From a checkpoint of a small transformer trained on Wikipedia.
Size: width 256, vocabulary 2048.
Architecture: RMSNorm before each block, rotary positions, no biases in attention or MLP, untied embeddings.
MLP neurons of a small language model. Each row is named by its layer, matrix (up: input weights; down: output weights) and neuron, and shows model dimensions 32-223. Each number is 500 + 50 x the weight over its row's rms, rounded and kept within 0 to 999. Numbers have three digits each.
After each neuron's rows, "fires on" lists the tokens most often at its 100 highest values on Wikipedia text that the model never trained on.

L4.up913:458500370493447571490532429585572483459479460431476517508578430531580650507576542581532547413521518441558503443486498605484562493409526574451508495449502473603595513491428544486533567538473599508616502525524512490478486547507499520492482449594546488537487539488519515569513443505527517445631534465402534511487531532509469553477372493517470468496548520438448465465496480508464521466550545444508659492520570452435454529557467497460417517589456603465474514537517606505504481564497534533433421555451408493455481450537491494513520541444474474558471498548487414560498510475497526517
L4.down913:535566489587462524542435518466518497514479497425518517596469564519584521499511477547415499535465485509491466429431500535521449444458460474535545554437485495475476478433522599507550420504551432493495507458433466509538508507571563477477487504541574503569584460501559386481499394543521484471544446473566605457477442534529439560473460500433486557629529605524502507511450536490470604492477462519497435495487550571587467510486411542527446486523518486457483536549561611504497524519547468573537504433413585508557604517500475509493414541499476514495474486497479574435510536549476536594
fires on: " st", " St"

L4.up784:516473522485504435522483429569599447521425537500545532389443430561472437528479539649503508491449494505544505579491513409454497536540596545547460378540559560505497561449619509415424545528488510507492440491542452511550478538466462480554465469471515423629463425424537439475490477529547497542520508509454514495538444516448513475478461442534527508582461499463421522529488525434562502545478536497489539463608551552441438483546532458510489563546458494446482526503541537454453590506585531494495472436473497614482462478487431505498484552572456468457500396515526391543581554505561607475
L4.down784:622513475563484498566472498485396453519558479493481509401509535464565412505491503433499554457472491498530474399517456530434495526472496437532518333413398478552491499559479485503562438498482464483476516529522494520429561467476564500521489522436461468472519494529455462503499517561569617542343569443471528528593434494492491499432443504426465443519543456537584454536521524568562458552503543474583471582507501546479460475549470525536558551497546496481433500618491559456504494550600479491496506438510507532517413500508511418547474510494480464399478460468490544541478494440495593579
fires on: "ma", "me", "ta", " Da", "u", "na"

L4.up292:550410485411479584514453440500424515491527490426591497486446442516453479527422508529532453592428519550519511420445480524477602512504492540561494457502432431440571586443531497552566548472520462490522500450504482478451450565530486591490490512487501495615498497464483514504509458476445534515460533576465473541533582460475430400576532509445591532562484532474504404451466518469472528522590446491434544535452492549483392559568585464529480522485475441511484529547475486464516448574491482501438393384601383462622518513530544435435503479487449445458418478387543473495578456518490487510
L4.down292:559474510505416538491444530584563478557559461552546550542409514491540516452490494501474591486350485464511501537494527525506509462519539519483558484517504480588525561492555488523563583496427516583477497384524535499510482538454538491494551426473506480386448531556452605482459489538494474483582490458520537450492534511507415603447493458559483486597419493495543424495522488604497560461606519472487491518548425475601552568486573472526471356514419521564434528476530528527490470574569480519462628537491507516511516463505625456517561547441459542520462570436418495532507539473488478537
fires on: "y", " Y", "hy"

L4.up815:525460449474486533512544561400562380449572527431525556533480515489618501515490452425547471495474579519527504531415544529485507502569432439509544488544483446499520513473557443416519429536555581466437478483459568448586466482551453461478624505409522404501541476523611562511457548480568544510577505485408469496420592447466484585507543550484471452489542451528521451586478556532550476546541435446449624606455465409536452487402453475475502467418523530647567493618482514573469582576542529504490523513584510473576477580573572492541475508523493501380553522542521511507486500492544470494
L4.down815:540583420536391572469435475503484417472550448505553486457496505591513502490453525534492557542427449560562480527473431577482509458481500466487515488544505559470497589524536479525467519545539539521571507486504470545432568475601552537435506450508457520507604465524552506439511489550484592594579584532477564356462435451441502437494580511569481386540524469563439484570503513526412485504511439486467612541518610526513543495519567518548521506497488431553447499490493486530539514456548491536438588444553528443523505404520513512557452464482417633558450440480491489430568516448579491581
fires on: "al", "th", "x", "re", "od"

L4.up418:502608453500473462532564506486510348489525439435476432462518513441417418427545498476487565536478523507532556524522429563435492485503583454454446427498488584421517495538538468482503521454460489580510579525492509439585556488458441496426447493589509479447388490473502508600456502479567574504425504557420582530476469522485515547457535561456437518576485543410510459410547486511521511570504499544489464447369565482444456565498413586543449454480527443538517522425341476571518512435499601557479493540518460479555483543486501534433495565463494518417465542517543499535495452529506495645
L4.down418:616533546565508537490507465473527493472543502534333500464481409455560538482490507526497561586561645469429531453530397529491527436488462436491553499436469591513511459401516531490478569491409486471533515446551489508535513517422553489450443443538537489491437477423522573499490470505550458504545497452498416478477534476528537427441524538438488491528564523472357542412611472506566519503519526499484560548465473503474439507517459603458568424517435455452420506451534508509578404494427532561467486544492450450502474540474488553517518551456542489398433434512439567485532477521482474523
fires on: " p"

L4.up364:525430517490569658420502587517536468558528449491588528467481455495570407427579443486477624484429508495577550481548534499495507437426533499427480492566480500569464511567539481515512451492478534575507573495430530462529553491551474447427512575506405543538477426522409449562503443547508538489497449562505521511529611487523479556487480570488413504395474453429516525540493526488516478506513476513460486488563607489510559481507558467596520530448549545554524608474530565623444553453545548479470512507442455551507530458489579400492447496513503504534620512477513459510515504442519539570
L4.down364:495514505599542461564495425444461513497512500477525540572540509452475416517535433501476471528480555521524499608454502511361592558538409497525564451480515518522532523479507511485504493571500546452470486438532480529499427464562468457496566526523489574466506561520559522478433466529486501528548544495494573406509408529526523448455570448510547438564474544515505497443499522585388529515462517507607463585369529567512441508491474476626535508591450484520473418576410567452565516540430537457610520521547528490444586549436446424440498622488518536427523564569575584522447512528496424510
fires on: "al", "ro", "il", "th", "ar"

L4.up759:489511553531591549563531556568469481476577581476566456498482394471537512593495490490623458452406538481481449553519594479498552504548463610433526470484410466495461496525490504479514413492445508537415498431505617480479441574570545532516444547549420566488527555472537581525445507456523578488533432489523514587486556527561513523456537545476454460486477437457554513487486549489441521373569520369398538411430526413464423435389577450473434479534541557507490457492491550563552461509476549558445491417452499440350541499569405497507540445454513496539511535501496482476503529457565496531
L4.down759:528518416521380536468499490464442411452476569418471472524568469497528545543441517483518492544484473451396560531412515532420464436559472499571522439429577470502523554519502548553494642521568533467480507566527462506504560514563475530497516460539504599525566477493499588407484501514478444483541562507451571452422465442599608483472417515463520615554526544511487497513533516445561422530498541522545491563436547441481514529515518566510551527479577554398633423499554477471535549561424456521561577537399512562483456492473421521505495489491520560487491509592422499546561436559535561581
fires on: "y", " start", " an", " a", " show", " for"

L4.up990:469506489507496475541520488535473544500415435411439553459554458551525556480566537529537599481490485655484490523532636502510499568488532515505487522470425469559539423429537467490521555471561453556447542638499585573541489501549457533473427469467429445508536457544574532556513388518504477556540486559461578594483532467431554508523499523491453509524402530476496484459454486507541526536440550505492462458537533476473432460374532513490459475560507455490520469430550417499409559535438576528522511574452491421481555511528439523516549514489527445523564482484470441476491541512556626517
L4.down990:474508496443520580399535491562556560499551518528483472531471458567486461571413447523526493450504476432504425575453516499588572513521428568577569499521547503487573424525526582502583518477550457554521408502501501525495529446605453480464551626507440437571442587492455519549487521498552467434505501474504534430512452454557608466462545494496547564490585504484505567472532487533538508555540439495529452610526469483513509494497625483426513489489497463500513496438503466494415468504585462511517527558513491447503374560497540482378487416491601473493525434465565462589481456595532582586
fires on: "ly", "ally", " a", "y"

L4.up980:531492538431518488545406509531569512528545547549511537456578504519482476517496390487512493459457489412495554513404465557486460557481545503477485536464491387473474473453477426480458503432440503417578488499539497517493512497508437536563503529435467616594360443447428537581421524437470531553417521603482435510422557462468512545510495524533420475464541399453446512555414477479522445498544471464544552483510584534495522494513490560510585493529502452480502406499531514513523472481519507541481475537594507455540456536428551405425489440449426440530494462446504542509589433505445520493
L4.down980:509536456477448470471547576514406491468478455510472465478467594452470473508472399506480488543444417545510491523610494449468449426642481529536562495574484492531488543488508602562631496582481499607498547528416462509489481486451480484538484499454524463441626462493554497519440498481520550422520434471482581528544466519513487538466333522505536417505562485455473462518563414457474500594500516507505480581437397453541544512512550441445501387455499428537460519536464430572547466563496502522452426460521388511465538469511484566491492502472581503550597414530504507481451564500616483513
fires on: "s", "y", "ology", "cy", "ism", "ness"

L4.up632:597558428477504618501578498412542472544561516582544543393436415395425470451574472496519541518479408550471597482506539539469491438478512500523529461527538460409539382484525392478492504457453432559437448478514406464525490542417461478451543353464558511523564438459483494494433495473519546538493529418461560511532479446516535536499489509483428541464437463558505451493472562524554509581571532447454461576488497514498516466587481458441387448524559468449453479544467434542484581450622697519564470447475497514474462563525470473473449477491528543477573540491478458490473505506563497548
L4.down632:493422432392475480432463462464561510570476486490524423429484413486454425505466569481512493564423527461507415402454441477515436544371537543470353561459478519479497511443417386449436466552526499484465545423533437521475538580510556440519587454490564555546516552565489565495551442448522519466417543463448455485527440515394451543486457536478458470522483519567514475545526507447525501526528559481468512459439488513503528499430529451495407576584438510460517478488538566536507492437513352509394499528490501475512576502505451420605567559499499516490421516486440441541480542493462560546
fires on: " Ma", "u", " ma", "a", "b", "ma"

L4.up982:488470420473476565408605402565573504519464505453552385474471548551453525432472495567461514491470457480490471571505540437452476362467488437528483524554476525388513414410528535480476618516567463614517389463493528489410546519529517433524470447563602465435501520452495461522500442527521469380502446520436452501507545489512488538613400551407448433543495512520508501368527493554555539441502554418474452453473556536431414487550435489521539552498405500508399448503457435468501535539550485562567437544541599501461461446420518450503477485482515510460534490496531533496582542504489418506
L4.down982:576460443545487482430532532362491539441565576546520478525539493409432435475538524503576428639521523531431542466496587490522569461443536489537543458516475492446549513490475461442550450500518496447476489487466510509644445510540535537431580474491579434572520481530477447565512482419475431444480624595560465507444429520522484543509587420559479508462475516582521554451522440500429500463611460558504480414471471445457492558431446498502388414531486518536418567491474554409528484475489452514493454517509499531477465478510456585498385616529537572484466501522506484495469456464403534581
fires on: " tr", " st", "s", "ed", "ten", "ous"

L4.up556:449482439537516523481510554465573549533447546489538520571500540500624496496514478511497475484464410454411598592588541629468526456505561438493360495506496487519507456483536530517483571491501409482531511445536494493512435575482484529490498502523508480499494391587574447464531494385512504598513539480518541421567475494561503486488481500512469580497422439549427460555555536483387547544519548501505498597514540496545539519374536528499492532513547606559480491566627490547451490502565411536434491568394509523526593530465463494407459580445417409501463447493560475528331463554475514407
L4.down556:464523525437553521410534505569506503476544497475434471558402474548523541369505501534557434540446527445494524548442486480462455415452375468522532489469448500493457471510395553559563489518487497484501507548582491559500585517468535595421572483525478449538387487535488484569479442442499537525553448529519527556488408484474552465398532477470485473585486526522479462504552473528435569458512524556575577518489483494498417573463502440561515556456554378551478506456414487503465563554471468539453464522495435564601413517497515477491515497496472575544473477540486480496505595546483438611
fires on: "-", "n", "born", "i", ":"

L4.up489:429501563406512565447577521441501461542428438449463459596493492452482517553615463468355535513400490508511595417529547460487405497527483531465471490463513458472534452392469457465472436556516561391446531530465495475496538510513567580484487552510516554541513490617498445502468484486442498496490500523528525512464522530506553541384507450496553475390510545532519457481505543452429475485374524517538503472505486491611575469554608594461488602473500518455469478597512484527579408522471541473392533488456455375445525401513540536472431564450582500501502460452602459467509582473502472501
L4.down489:452488432511438574524459495534408559434515564477447462479446444536435551486467459566515511506525520439471529506589443436600487417465442519563514433475521622462427479453489480571445551437490582523573488499522524432508528562507478515534575444546560542489475502496457499446524510489523477429463598556535497468412598472508541558489535638487467437534518515483564572552482504535461515457494357508375502402495490427607412505498521449570560374488560477477509526439537491506513502542445426519369519476444559568501489505459508474579535426482488482570537505473491526538525524525526519573
fires on: "udi", "li", "R", "an", "ct", "-"

L4.up1016:530442497488459559577462507487463506422547497532442476361447516453472579436451554453534455602510548481563533576524586509505497438530499564384499485495545459488504427331513518590484595474423481454497530560404472600448479487571444497485501585539401494470564602511514534486551513539450505533493436477483430525534504447393507478483472461466557595475421534498405491416499468557577559529531409538501403571444528470547502510515532475470477471501515569492543528537553589509398528488461457460615445479549368491494554522510474475510516483427496456535508529491479577529595472541538454519
L4.down1016:526516482401487507485527612479609461538521547480526455541451478516471584461493544479441461469385510516470526364423580482481508605504581463510516377430499507524472453532580489481506429573499453624579530508436462540536509428482513478545483508380432577492509453614606503550485513469406451434474527523441434444585547524536529492473510506537464508573467546488526447533555514502419534573466477441485534501487483557549537649531487522413517457559487507542475465509467539537498426450598412510498487478551507475474497531489475606517514498532420549493464480514415511385443512415492583481
fires on: "li", "y", "hi", "g", " Mi", "au"

L4.up1023:359453427452521493521557538483528486442489509462465476542514487380469514479472513523545477535397582500460516549423484475375437535510569452431502469589507445497573545452424528545591424582466454489446506463488501539477543499561566491497511482555366436463580468541465594488537585480481488541515511470517474377468433508585541465494475489502467497503322465492449523643566503456454557409523482519513496478517512595506445549463520529448484453499549510454463538463518612461548509423429489555478492513522507506490444541423429478498536506589591421518489394410537481517460481502483497402
L4.down1023:582552484524443535406400444491539534551567425519448505459341483577601536505432521581493502491525472558443473485517524497469501490531554498551564533486435466540432460577654526479510435475466474521455479536506547520524479468471541536471504512417511450530572433393467476513430522524650501468537520447518562536466559537480506397470476541486476443505487525548455558514463477428548542497420602418526533487495532525524468438519524506565480550388451530520468574429588534575484575494499447462516424508507499493523566615556547498439556501511442468415521452540519525461519451576519555606
fires on: "w", "j", "r", "i", "n"